MLP neurons of a small language model. Each row is named by its layer, matrix (up: input weights; down: output weights) and neuron, and shows model dimensions 16-143. Each number is 500 + 40 x the weight over its row's rms, rounded and kept within 0 to 999. Numbers have three digits each.
After each neuron's rows, "fires after" lists the tokens most often just before its 100 highest values on Wikipedia text that the model never trained on.

L9.up900:524501527535507450501518490474479545480535446512483554514470442472525481412532432479467504525472455460546511526519493494579551530464504542553510525461468526561469509521477464400501445491556492525499433510512530490506497524461531462553443585448468536474494498472523539519477537514580500447436441495497554494472490583513499492521508488506471462481550485478463482530447488465493439522493
L9.down900:484494607398435531535518455517600511550565492538534536468519495543436500449513457519413544566445539466545539547473452511576443564516471520500541529497453548457550551484454485524573458527480575519458536466552504492562478471499441476459416531476544498495576542518498505493483484470503558520481531560474441479512449496473467527498509496467466543503510488542477483473409527495450451525493
fires after: "the ", "a ", "his ", "U", "an ", "| "

L10.up923:550530546590590418526483543471490484465484468453432442536519462540421505422547543476505488488474567512505544493471469509558515483525480452459474520455415503484569503482552494420497545467538454495465437432474485463564531500411518535557498525471525531504458477510509458543486512498534543465473462477495502519498463478501453444538502517492469425475548499559421521476521474523472529474551
L10.down923:520538485544512422514530463505456516447565513565477550460527513505571497547493535444527508448541500523560491494501518554471444462506527490466562496550520455565492496491558459504496538536497496442497581524505508535554502466487451483468473559462501485508450545524510451504506470494550546559472488510461474499517549504521464504517491509476574437546489433530500471521518386431466489486494
fires after: ".", "- ", ": ", ", ", "| "

L2.up614:511400551478496500456440494530481448478466574465592494457484476438501524434468487491488518502503428545561524511495436464461462499471456478550473509454543505510501602534491486494443533547542511510502539488509437505489505547495531502526521437459462522502616528533499559518441501456529503464516493465481507513503451545552496510514468515454487506510495523521474499571547521481485526561538
L2.down614:491472504538565606466517420529541500448575494385518454491495476457566581516506397470509512480508439574557519568496435450523500485517531537486560525487464491537496543498476527464418455548536492469433450503460574462539482540551573457484537496523547570484534479523500464481469511452533504455515496478558510497487510515471531463457502485569457475532543512479524506545525414496538428502467
fires after: "\n", "("

L2.up367:480629455457549523481558495530473518444523473462447531550467508508518509511457508490505487406456488494459526456492490489564475496518508521570534552512468496513492494486519460486487402507450479459534531464407572509539478472520482487462513566558470489543457440514563451458521470506479499472467485579539477533524513573495477466519430478555494470545514526539528499523495514459443543553391
L2.down367:519513448512543482507535517519475570490523544442449514470552518542478516503552500506538570503475521500498502437509474459513528463453470482513500561575462496540491520497473512521559524495449415537463524484442456478488541481552491505472536507493422448522515475546525529449474415581530536433500515505529428506564477548542447491442472455492546470476520469538518474486548454502513501476482
fires after: "| ", "\n", "Apps ", "Goals ", "–"

L9.up461:404499505532512535466552500454554500438457528518532403461594453473443537416484467535531505516509491521474467499565551439515552540459468536532489448503482577472444398523428465456465436486530488460510468477446494529530460404495555530391510509497540506480517465482538507516495521479510522523511526588527495559538517479453486407503465492503443520455475441555482484484512525502566457471444
L9.down461:472492497465497465502468514502547537472477549547499590479561549526465481473462526537460427507553510454543464481547514417556459487469457441487527458574490491459497515477472514505539483523542420463473530524460573477555533471547526462540539526432443533526511483470413519422482498450479512520486528436527520508566477532561507591552518471471505485541448523485508533542490514439452510516486
fires after: "was ", "were ", "to ", "is ", "did "

L8.up22:590520518544558476561460495512463521531487412487542492505467480454476551489467474540498457465486562561464484526535477528507548493414442506533474484476499491516506522371474538551465483516491498522551446423539469400507475494517498487553530565522476525475521546488445503516425509505460535516478467489490545478515503524443382389388531507570529457517481483532457505535540439529494518444512
L8.down22:459509511458446522438469467499497483496471563607448455473456491522491461477457526531508505463536448479549460501503448468526433529534503549482552528484543536507470466554475531398553551443496548500523512521515534556513488479525498531496467533443500440567520477605502495518551529482519535501492476506473499480456499578549571606520421456492437448456513519467568498537485602407491477546513
fires after: "the ", "and ", "most ", "which ", "The ", ", "

L7.up736:562484518556468455448469429433481509488454491540482474538455497457591598452481446485530456464499510572461533499473518512564459464479501485566539492533464491537457544459395483455451482503524503468481474498527500457474473454462521511459510567520442561498462538455403462477478499517544572420475456500514554602606509536454514522509445498523501529528466502466471472509476512568455468519505
L7.down736:437508472496446445554525582459473492481493355495531515466486492508501495509517584554518602557553453507444562503469445544520520487506469508487470464533567532487511439523457600511498537432545518471483496440436544465447542480485475510485506468542633486545492508504495499482531443527518535468542470528494456509532461524509558442478496437546477529560531501418491479505505510513577440472542
fires after: "in ", "In ", "0", "the ", "United "

L8.up363:486541482503545462579535472418490523496531443556462487549495502439560540470426493572527544478514533507435513512433496603519447506430459511547537514506507563498490480416461516524462405437467430524522455497499477548534495530460510498485500526481399493458526532564423528502449477500557484514467474549405574529551450453472449458425543520487517468536477491468513554477459512509436546536548
L8.down363:480483529481478539445514490503520527560497516512474456470473511508477488580529555497460522502531540501493464503565520483471568458491492479434474511525558532518502498498542563520485529492498461476485499528480510539486489489468458527503514467523413494506472499473521579542459426524526560527476491488539487513565501507450511527524499460546559497515519511517452490491501489506493523488517
fires after: "As ", ". ", "\n\n", "1", "|", "6"

L10.up333:452577570532469458501484425473516521489536528520559523438452488394432586504474534461500428476465589505435520496561510449524524498488488560452557515469486548481502451491505546473446540492430433462561567535536417471506464396467531521475452530514521474478497539441466494508514522569542496474468483487501531503592470447519499506481504492540510543532455468454506537528475521513527505469565
L10.down333:462514553558435498449541486552531438610538508587511493535483576549470494558436510501396495477536509487467507462422470573449517446498472488546589456501525570557462515481425528460495476489539513469544446524514490550493463510510477505465416488447523455499464574553514501443461525543566540530441474487526542522546516529463526479492526520488449566524521459549588479485461537555550511557495
fires after: "in ", "In ", "GF "

L4.up409:545538583527523469459437484525545543431494555492505568437450498502461478489407462538524519431426476583501524486519447508524456449507446518506521484471575581485491510526432478497437485453458482472449554447473524491536541363519534498537505496553514624555466521541492445524508540478535470526476460511481556522527495535467502509503493460533549449498458453520520536549501467477465484546448
L4.down409:458536510573458516510490472497534492509520538425578458455476502497540522537528434537522510562533457544527506473525474547405475427491482540472593491476517497512500584534565551519473454503541476580512512458500522406469421485523514464422512494604549538538516486463583497543502571497548519534524486467490445413507491485515486550520476501524479442515528500529417528488513465396465432461487
fires after: "| "

L9.up140:566502559523560491495511515432447510475535448441418508486519508455472442490482476472493552427489538451374515534498469577501516563445507533543497495537479476548524567410463556522546526469474500570523470449515471516498496439551522528465531536469509497486499511496457466458433535529463569474491509526423471462497553395540517531490481464529439453428496453495505488497452527439554558453553
L9.down140:530507493470510495518514471414488548464475463504550532502483495552510514548519502543507541557538405517481506456548484517472500463540481477485499493525571519430479543471490511499500538515506533448519447508513521443501452453481477483506580468473483514462517562502522475491478441504522452492455489433501507469461474512488500552463489565495421552510556528462527538584394553487474446538493
fires after: ", ", ". ", "that ", "but ", "\n\n"

L11.up854:481455533559492527481452531480390464502477485485514440464547438394537485441437476484495545516489537519447523531478548461531462512523446440507481453528421482542456602436403496535536515513466452526587462476496481473467474542433549500582474547479460533505506533454452507461441480650542515532431458508506519491541446489464474491468508524487534527546584438446498493508562564544529512468520
L11.down854:563499480510438488450487457482571498593497513507425550445480566431483445572509565491483536513554503443450489544512534514572538502563519513512537554461513549477446494589541477468458562495530505379542498475420530545505496545519501507525485487481568475520450459491510504536381461460453413457483527538526482520398466484555480534501518504497445489408486577531511522492454530479508460477441
fires after: ", ", "is ", "and ", "a ", "was "

L4.up923:456480512510554459533480525490479498532511491429472426552595515445484515486460448503528475491463468512562521536486482440513491538508395544483501482429492501516445524524466524488529465509484449433534471497493473491510530494472506498472485451471480465493457510525460537487498545530515537546473523511537496506577491466448450515543491494519428530521525517534529536511583595575564501494583
L4.down923:570449495583492513493518507480510470562551519503512557444523527554438508485489460546470535516491454521480568501506519495505464448487501441456518466506497489533507458542542497457516482504435465494545537471496553542477516480430464504494590517515543492566509492621467513472441525563444535422535504541500434502534431475491606407538422477497536478514473515479548471551512531584541490479419
fires after: ".", "first ", "was ", "is ", "be ", "("

L9.up580:479381531557493539442518394488461519536455463501464517470613555533531441531491463457479484499509531444513510470584508468541450498497456540546454435453402456499514567490472507486473492527533453514447478545451435458560511547438546509545500497450500523509512424455517504519478545482591476510518451515501509496489517507522466512542521477511446437529530516520501502506497489481479442530486
L9.down580:529479497514458474550523509545485478531572448472557490533476575469535550528504505524525518526493578512552553526510486504512498547547587498552535537499576504523466409478577473513532487514473551428494558465528501518520484516491504489484522479504547450576441489528484473457574564580472503408504441534478438476493489535471483477528470496493494457418532506476496556519434527411499493469441
fires after: "| ", "."

L4.up463:437550481567456461518512477501489472520462495536434510557540476486496507468524507518500492533525488570449483428481553495528558470487515351474452467504447519460502555591498474562442451468526495554491531457475483513520476487538559464512495529445545526506465490498503518582473495484500497550528467603386490479515476405520479513527455509479529495458486449518505528451501551554462532466477
L4.down463:517496541540499537526496520475535476502531500580498481539520532475401531495510431519500513449530485511500495486471426500524532623519486554502500518545473482534509489516500519492523528400577498548515499443497483473541519492469507553491463407479546496526501450531534495507525511493471462498511509446527431504472538519459503557504471502431478472478515479486492501471415450493524453518529
fires after: "S", "St", "D", "W", "C", "A"

L9.up932:541558571568592452507481453503504496513525508510453537466545495426492544506483496522490511535483501551465520469499522532539519497448474477507524512483386459511486509474467565501456485490538463516549455390456474461477573506485478557503541475448447472446542517474455514523443491426454489526472517520525534572548482523490432419451517521469439447478479541512464493454549463542509548471564
L9.down932:463481545474442483445498481459436508515559540524508500550466525497518461562533523504434547459522450520574466529502514504471523545549505552523627496490447528522488492518559451418527531500460499538512528546560489505528428516529553491500482480477483599472493460522503489469478464551511522480507475507452423443482542537467523517502479532515551565476518529416438473536506523467423525448505
fires after: ", ", "| ", "= ", "\n\n", "\n"

L9.up346:525470558560475514509549472520513457466599459479479460507469515483468552488511482502509460448474563526536468424546543418586548441513479426504558450512476494492525446497537533433421551493501467482496460508466471447571487450475520555429506508546485427573470464470434560495466513535442494424438447462527452546476541554518459533498498498504486498468475509492559492561528506446501453446536
L9.down346:448479505539501509506530529451458426456541491491489508461506510535511514521454470444504550534518449552520518480517467530484561535527540451509533484441480519511550484532492523471557494430454494521462436439527553463556550450482564482417503553464516527472459542600490454525503544529464500533479485487549410484505548638432436485511453499551524545463446508493496475491577467458558502467469
fires after: "-", ".", ". ", "GA "

L10.up1019:464529471515565493489464537519467453461541417511436549538516523404520519490464514483482478509435547536474446539495547558482518511487454505505513513475420572443505541537471526474560502542578405488467496507395505484520508444547547504595436471483485596507485456567476572585512513466604468526479567494474537568521533538539443425470476551535478444521513467497433575528475496536458518549488
L10.down1019:506528494531510471477454444507468505502496511447530463451493512551479553462539487482556461483576479549549517521447511507505516411536459522499490545537559485489516591444425474578480469530480432476504488542470516475406514481477519485560503459568508475466576482477506390474474467521525509531508523490530550492466575402483448457490471448491477506605526473526528518546435464486466538516493
fires after: "one ", "of "

L4.up768:464541482532504485470500483477500536440531528502430534474471440447493487490431511490498462469386492550536409509487504532569454501461505503480528500458472521480506514515444448488430431560454459457481460474438484488516544426531584532465476590495490523544567490545471483553535502423502446532427471567500557556561539477432489495545507481469546499522457468540504537485526464428506554512449
L4.down768:530506485572486469477469457560559550525498494567453540416537481447486540470447470473501530530439603511433425493546526554483518439437450458469560493506523490511500554507528582539531538405500500527526409555530530532503485539505519556468381514509468480467543480484540565545498466515479513539501541467424589519483512478493552542522495466443541446514435509506570489484497490465536439497478
fires after: "| ", "1", "0", "2", "W", "3"

L10.up771:490544550495463508511498466491473484535545500546532480476516488449513537529533534504383408435483593459465488469489562497544494567533455487487495492495489457529501464416522497461477500505497450539526504536556472518520507481483488528498417541578431459501464589455402492474478529485558468397402399498510531465522490528479505565484523503538494520465505463392502529476542537560523514542553
L10.down771:509512564590512501510516510413501513451484478504493483438529466454505539432413499521538473482494493492511436509510519508515544456521560485484584484501500518579468477543406495546479513501562545559503407453535503485512466461476464512419465482526481450467519527502522515485495435453501473525524469475542479497512551445473544495492459488494497532600612509460442541470441573535508520514450
fires after: "in ", "In ", "re", "in"

L4.up601:486579448468459439491463478431472503535543489514460506614515461455512561460496527449541439488501515547507511502455514465523506535540553485523488449513513503534523469461519431448514454487499471519472523569533478473621465450549534410515508476482541513583521515499557538519502506505495490502451489629468502501511475439452457526550507548453501474503483514561552516496508503512417513554477
L4.down601:480509394447481508492504532603435538480476528610467493585493501515476570525501483505522522416475511540479543533530499507456564590549462409494457513458505491517534438532478540553488462501511505519453469549486478503494536433462468547528504486444488464535454533438536507494462510474525503491526491456464498466455535505448459495517485538522431512529507459615584448545470476539499453521533
fires after: "S", "C", "R", "P", "A", "-"

L8.up1:453457526491548559509460499412514484490488534480503489489558507517532464470473453501561514527486501524534520463490450441573583472488454477515493387479486514514522399500500475472472486445467455497464498535524513544492556485502556578499521535508499498496496473541425485517492495543538559525497544479456503522537532478494411436417537492506506440502519520467533478512501558555502439496523
L8.down1:438463447494476501537473517500490560531490542518507474538447548546523545456508480546554489482476463429558471590545473455489521510488477552497504413572522490461467508536536460564547490507489532538471526511505417559507544549532500511526483606547466529514498379496471482489587529531564547519525504461509560480529504582478521522423472530526533474526509535572512534498495483486456531513536
fires after: ") ", ", ", "was ", "(", "is ", "), "

L4.up254:471452486548534535509502510466492529509519511452505518474542546449501572518448517518563448492507496545511538503421495447510601538536452562515464464420462484492440452531477507560478484485421487494500529528510406554482540472435528527594513574528473497461500501477439528521488546525543529554479508474473463492558498419502477487465493474440447547474463508506528469467515470520493530523532
L4.down254:521470492500506515468509515522578468472547479566457512495480557467531463492459477566505464534528467488483482572559507516487489485462492553543464465535511477494475498490495540546460451502496515531503469399450479495526511487524496479450482386534528493540580566522468478526515559541489516495493521500485420537530457432447563477488465505509453445481455526503497501519491506512586504482465
fires after: "was ", "(", "is ", "were "

L7.up117:532488501663499491476553453477462472508515484512396525451530506454557478500531510476511502449473492565578453534491429528511490509528450565506512497447390465496417502470456483482523493490469475513488518514460528450512450492425462504468473512500464566539518588451442485521494505517547517541507490489477525544550491516477441501465531503513488485435479496407481552485483565595502521526531
L7.down117:420467516467441495557489515490536478456438474464480536446512598430537423545485541553515492520517542493509545482497489421595515542455534466612511562492505558489420494497563519497511528443526512503477480489482505518540494487453477468479548518549564475511524497466448519519443526518519406524489482486546489439546493587434513548512550497518450477545602482428477496477535569430499520572522
fires after: "in ", "In ", "the ", ", "

L10.up946:527376510507495534423488525482435544432511541440540467529538519487569501506482503519540462511517472543517554502541496414609522466472466507519467449429507550410444428456533502559471467463497451484478417454486554467529551482500541478560507450491505439497536492485535499494512554521502494523505496484395527492480591495533523557455520459473501423490538553538600473512477533512474519510481
L10.down946:469500467490479509483549516529410441527506463493430543551496526486466572539486551475562511450468477554493504515581557496399407518496526475523488494480540498476514492595549523499471483499529527461506558537477572434518501456520450495551532495446458536520463455540471467506497455509475476513441431517523549467512474566481457490543481625511534469485515497520486496484469582483500569514497
fires after: "°", "was ", ". ", "\n\n", ") "

L2.up716:624461505454432506427558532488521553418546451570566450539541500482529528480438496433553442474532477511427450381581482530476523530442498579541530495478508515543498525455440520509504493458475514501556434500459489502531413512492515515473502478443448545452524454436449491438447452524507524502523513559481480509500488478502509468524507511521542520533551517461560522547536467537479579476494
L2.down716:537497495537531515580513525437483543422606431510456392477510520532488472465501552535456541479556531454392517481497453536488503629462480486474479503486462501450455538432428445529578501450516521456466474512504496502522542398472513513529560550562447468560526521475497515428446564572491490559509459460479525515471461418458530513452536441543527497526493536496440472534498496518518473553498
fires after: ".", "\n\n"

L9.up175:545586512455544453436494426511517473499551457492481498532548512534534546507488515502476450447501561559455547533522523477548452449439522497564521572537482467549489508502454506496522428508559464519554460540509445489498452466460469474459472526567463514480567486494543481523463497560550480538441454488464554486587547500445540498492506502487490498537489405535482556520450415480478492615503
L9.down175:527478509547539348526589569507469566532519557523530539520541520554451440551532476481477540576546484493476513518537458492581483498441520534489547495494518529463501451523507492489449462537454500507488526479477540600467568479520456540487472431472514517568473459570459472494498533449515539478437510464544488490401441500485509500490508468578497463463501502541515475460584464499531517541484
fires after: "the ", "in ", "a ", "an "

L11.up270:412562457550493465479588550436483440511489505427522450492517495418408544504477572530535467486474520466470543514487529546541562493461485515464498525492450562527483564516464530515523414527523409470493456421455438405491515542507492542505445590459537507534512478510515573537444504441484448507550468569487538479556504581549460405508483559446432500560500495510456484462544524502548477466521
L11.down270:543442520491469543511562489451528458478467475520495490492449579563517512463524528449525494510470576527491514486502539549520512407502502492446609444512463521487553550474487527450504542544517559578464435485507501497547508425444518509492439580540519501481475497527491422527444476434505560498521552437535442511495555484520425492575482488504488443456458527556547528514475490533473494463581
fires after: ".", ",", ": ", "one ", "of "

L4.up727:472424520504562547505502507490494475469505515438526547503537496489539491416412569480533606513511535531450531469457513444525515471455465540521483522454491521465461433491487454602433502509488460512516488464507539500483592503494578541473479489493467482481485529539442511532462458533497581550502499543455598456487489441485533521480485509511523486491435456430553568480468497500480537505532
L4.down727:453475517517531548546462473475389531469544508552497519555514504496461474550503467511418479485505447532492506537534462504527493569500523536532463506553521537431541503455513482590531535485499514501489512555463487519478557471485474560484511560482494447461513531522505526524566557496487491473503507480557450507411538534456446558491444491432455446466414436454507462501481494554508536539507
fires after: "(", "born ", ", ", "April "

L2.up734:552497487436464502500462427512520526467496536573557477499481493494536528415453485464486542459486479537478451422553431533473383454424512517606486432430539532569501533530467524513465512516547438490493488440478494481495501476527525556520469506464456487468516473526464544532444461490521497471521520546488568487532503488483493468518465459583537456515556507548543528575473537505489523520537
L2.down734:451517515585463434589511450452446518380522514485463477514565544468506479539513492469489537482439499537583546557536504499501418505538522412544560534508464498511466526499533470507453464537378477431463512498484516573527493501474510574522500475488524481508465488493471471527454482560474521444485503554547487505533522537455481532498518486455517419481542610513477469456437423577481521460518
fires after: "\n", "\n\n"

L12.up268:476475509493485445456494481516531494523449513504492530530492495455516505489478480511473503511531477520456498456556505539441466575512517535554544530495414494503510512511430488432490520436462502529479465530487497410510531514436500592490353483542515486555480465446458493441455478549476546397477440493538515576539439499581446505522474488419466430511522483511537513466565528475448463510462
L12.down268:451512531570515523492474551492462493424535492523526499483400563549555514448493476465548523515507468440596511553464519546586507574569504498539577506467484502519525527528564545497568515571473579512494528464511514473527483574529531527546561405445527543479496497591483506464465526485434519559502542556434436476496474512491502492435503537516494459490463466503461464511476528522488509486399
fires after: ".", "191"

L2.up287:498549504450536522503534468545436509491553521472487433557495544499477500510446488606502502473438438491500483519559543509511548519478472500491556524407495532498550468499505467486495492487408470458499559527517493520476445481529563558465489532557511472541466458563510443442525538516559497507535472523508491538611543530472442556477408498499556427482509494466512604548555557534495518513470
L2.down287:437471474442504533463551481538428474420547474509512509537490552511459525538508542501555443450442483490473487508573547509537454552472496485595558552525435508477516502423493502545528447518502484488481506526565518502542502513577591469517446495517531437538493455482457469470510455549530495439496532463495495468610557504525498520544472504499447441548489530470564553568449486477463555469449
fires after: "\n", "0 ", "Apps ", "place ", "Goals ", "3"

L2.up681:496491464477521513432403463477513503508489591538468505513529441491515508467476518499476511482512496568507457428519462505494470478454432500510491450438570506502487453586462480509443508571491450560479544412477443517476529488572528474431510535490491544492528486522557463530524509502485504454550549534458497452514547487535552441461488584507532431554492465464588507520538543482514550494543
L2.down681:511507531469486502479487608538485482457509408505504505578481521534497476527536504524519494490554461458546525510527494447518504525511526466505534525419492561503537480508485533446589487473498436458492541421454490528440458515526428508441520542521527456486443441491491499509569527472455512589535487569490490568495578477495540508484477508501543498546486556519450523473463521440518476462521
fires after: "\n", "\n\n"

L10.up573:491553514542448523521455429499476467444470469491478532592515497431511512516427508527505495490407501506483492445534558525539439499557432387542494473440532504516518499510501457533501491441472491482503456502514531497486460465502523503556527539496451560620464480498495497435509491542579554603390463472470531544532489503477480440426483486596491405408481481512503587548499464516489469477484
L10.down573:475492514560461452535538532478480458527536494543445468539480496487635531550531575536505517506495584467493526528571508547492500481507489473548500531455508465476559550446492533541505441499557430575491482503514471522545458490570527552468514502593526525428493472568535524454471523547468492509520534532416463472514528435469563425507475529489502449569511463541466494474530497500478474502512
fires after: "|", "\n", "| "

L12.up962:524446506555574474475430492525469504507501542457492473466604506506457493510464483585530575520532522516483492463539414505525487537515483529477516439509435529497497435512489560567422545482486461463501467356432502420503544518480498542491549507452452461498497468578479541551479521467486495476474504462506440562495521474474430363461551459530494453486522591467442510524508550534524543495565
L12.down962:487531563526516485491510498466485422516542499611526503537441528526532516509513504446447485512530492466576520566501523478466497569473499473565529478462558507513501498494548489469574427542521533577489572500533443539480531442466499510458493529499486516491526494520499513485487518487436503507501374516496486551513403473535488542506432465481440463439548469524448480456427516502427485545459
fires after: "| ", "= ", "% ", "\n\n", ": "

L4.up59:483544461589419452509447511510429449534461430541459486526500491445512520460471514514504441525472468534514506461453509539536504503451508445529471530512456539553521600489461526499476448498544512523524446496536542443540447506553480498521429554424468526577528457445464496508490491474554492471495475531408505531570429516563427443511547538490475502462518510484491498542499438485466466478509
L4.down59:527491539389539514557527527486596500535471515545507553495479541541542476417470495497494471466507454487495550485506496513532518572461472490510519524435537373465512584477478494478507519491505550497463543431518493554534413517507451451593489540491524504548484469507487454500541444463432525488512539503564491513520584404535437551465474493551543546549487539438469524416453503531473490548487
fires after: "U", "S", "D", "A", "and ", "the "

L12.up91:533443474525492530559546469496526425530483425497491467545515417523523479506468524511469449455497463485421516477573528478506506410507476432536442489544440511541492519515496504526508483521549461480434417491464529526505562521511504518543516505460498425490495483403511491440562449525534587449493443525517476553504501524537422466497528573508492512498500494515608445488535508531478452507490
L12.down91:494491524516578490514538548499479542523435446471526498494459513580513520531514499474510454472539434488540505563475490556519521581487550449571520553498451507513510454485513479483554507518476532451560557509473535531511484517435537506477595491501470576574505548519484436488533533451383464512514455529433416437475522515473484559506481505578492519482483545466477466475532558526526512430427
fires after: ".", "'", "le", "f", "-"

L9.up331:501515484519565542413487471389354480455478413531474487509621481467539503474476489481525554519443475523484540518495548506584445570491481468485516501411458511524433475485449514519546481420483484463541471502543480534508488531413485489564501443551449518492571554478427516523467500558470547545492481538499480558515476474472502531529559473506439548499495456513495578466508556583549484465474
L9.down331:494534488527464464494500524510557593485422527505514527480501519509541472515552458532464517525517539559495554504512499479492478482486549460580535524525542437607535524539564512519455492546517440420557455522506505504567429508473477463447479460502442495467537509454504524482482497513463481428526478457517476466497427555535446434519451547499505526513575463572537492513461528526456560507542
fires after: ", ", "(", "was ", "and ", "were ", "is "

L7.up261:457477487514489467502500431486470446524530542506444540597522462477490525487505561518503523451492499466443496386494487500532531497422579399517487492494530517534557542492511495465478446426417474550553517483439443516571515469495554525452524511480521562505486447522534461495482464470536477497481513614400478511540503466511489466510484477493517525474429484446549510487453512511495459504502
L7.down261:519533450397401490511528544524478466472518498581483420499466536594495554562473465444512503571554480470529498489534448522544482528500570503459497530422509468554516527530528535494481486498507510486520480494521503529558574465492509494501491441477459550609392419548532475482492506493503440510452425479440514445495541462482534512528465500464518478460505532548540536472428491477566464522448
fires after: "F", "D", "T", "A", "S", "No"

L4.up554:446502530528562477476480446499442449485522552414517523552518479456519556563493438444516529509476552497445539523461498505511527431521499493553504419454492532527455549492467525462481500483540439487531497468424489465487526525529462467454484479413534520615431467506436519518448526470474463515482525490533467441546508471472500475471493544527505413568459518496442567519584514489524558523564
L4.down554:493576495558493487422481476509479470531548509571486560467480491403542460525536522504533449519512509423495514503495504533406387476491457496407513530479521515500478542498480493521477424491464540470475450481580508501551506510536613511459576489555471552493460493500521452505499537511523454465494525515512531483528575557498504519542464478428494509531519539482528397478538585518381484505438
fires after: "- ", "\n\n", "\n", ". ", "| ", "% "

L7.up213:477496554542443431525543483480484494524459439650498518425519492443427539476486480515488494527507565575499496463500549522504471467512506552571552548550496513523535568454485525480454521494489490507635411500471429469522493526472521470454497524532427456460493448491452534517498438527524550487471477576503564513621476525463557499473509504449535511519503483454505579507557482524519496514516
L7.down213:455504488485571427497487479513552478534440590509518519551476531434489469524439545453534454410531472485504502525468565372590471441494505539414546444490473498483506471553534501446495574467496541489487509569545557496549570532522489573448504410507435486480423500513477464529499453445452520523548528519550482530504518416468562475543427491525474496440468490496466447539426536502526474566434
fires after: "in ", "In ", "the "

L9.up64:510464543520534478573456463475504425438515578465502502502494483470515550390432583485523535546494522487543428519537574520557563499497452520560498502479447476504492465486466528407532521486474469487500407531466537454496499503453534526503473478477533501536490483467437481504461495575522632465490461515464481503544452492541425485503486453489423481498504526521588572545480444543482478504456
L9.down64:466480484483471407539541502547544440472506450412502499476508514400487462564499489520481556558480560552541446489512503395602471396482481553477579528491545496546544520488548522488511491465481520527550488501427533452472519491422499445553531447490570511534485511457427498520487572527604515457499461546426418474486492515477502504479484541484547525452498523525446526492526507482473538532480
fires after: ".", "6", "8"

L7.up91:546530414521533498493478492496471524506463461443416488528525511468511436505432468450492534480512548469393526524542547461547472507486483535589488516500465509509467460421499473535417465453455502529563456521431490517561497492517486531513537584537480501417512496536502570513504496536470529523446505528400560501491529451531503496443581567505499490577507479536527555512493566419493570488631
L7.down91:485491518488365502516488493558490486516533550526495529509515533548484566566528510509523498540550433550538455433497429594420564495528486496439461561510541442513533506584500435484465482527517504446441453479583512453506574486481504459582459519468515495507550548469528506453533515462514431420476451422503474517486428515553549477498481540509519481472547507504507481464502451493493531470474
fires after: ", ", ". "

L10.up838:493597493430499498502450465529464462498550478477480496474552492450431509558464545475428402456501539464502471423491538493516440585520521494518523510494496451512552481479534552483538395497503490521535403482521458538513554489481583433557476464527478491451485508516463515570492440570551498545404514489510548529461526441503467502523505471436476492586501450537491566482533544499467491539554
L10.down838:500475524452479473483512505498466446566477516554457570505490518568545459520429490529524495496455528463560537585534479464457507519421548517473424509471530532572512529472511518530438444407516427490488536453475470553519521482553509565556438574460489548522469557527479510472580504530486555454521518469499486450524420494526437490481514479498497520474527487542516499535449521528553472514541
fires after: "| ", "- ", "His ", "-"

L4.up317:505633467545550507435529443469531452527547474610511487574486490558510483466522443455493537420503511516487513501486498484508501506454516471565497519514460468559521573488476462512442409522432476536528422526476491510538431439547490516521492547525453486471578467566470495508520487485538478455490486537505471569510529517476481458568415510547552550450493503523561486495515445453453478559543
L4.down317:434527500534434415522543551555523431485494480567484465469515466460466498529488494498490511467526548471515485496540512554544495528539457519539527490458549481475519527429480465535437519493444569517494504452466546445500450483491454487555442436533543515482476478547476509517538518469554422406478481463463508498465486523515466453430547490523429551502560536504410525506503471469518580523475
fires after: "the "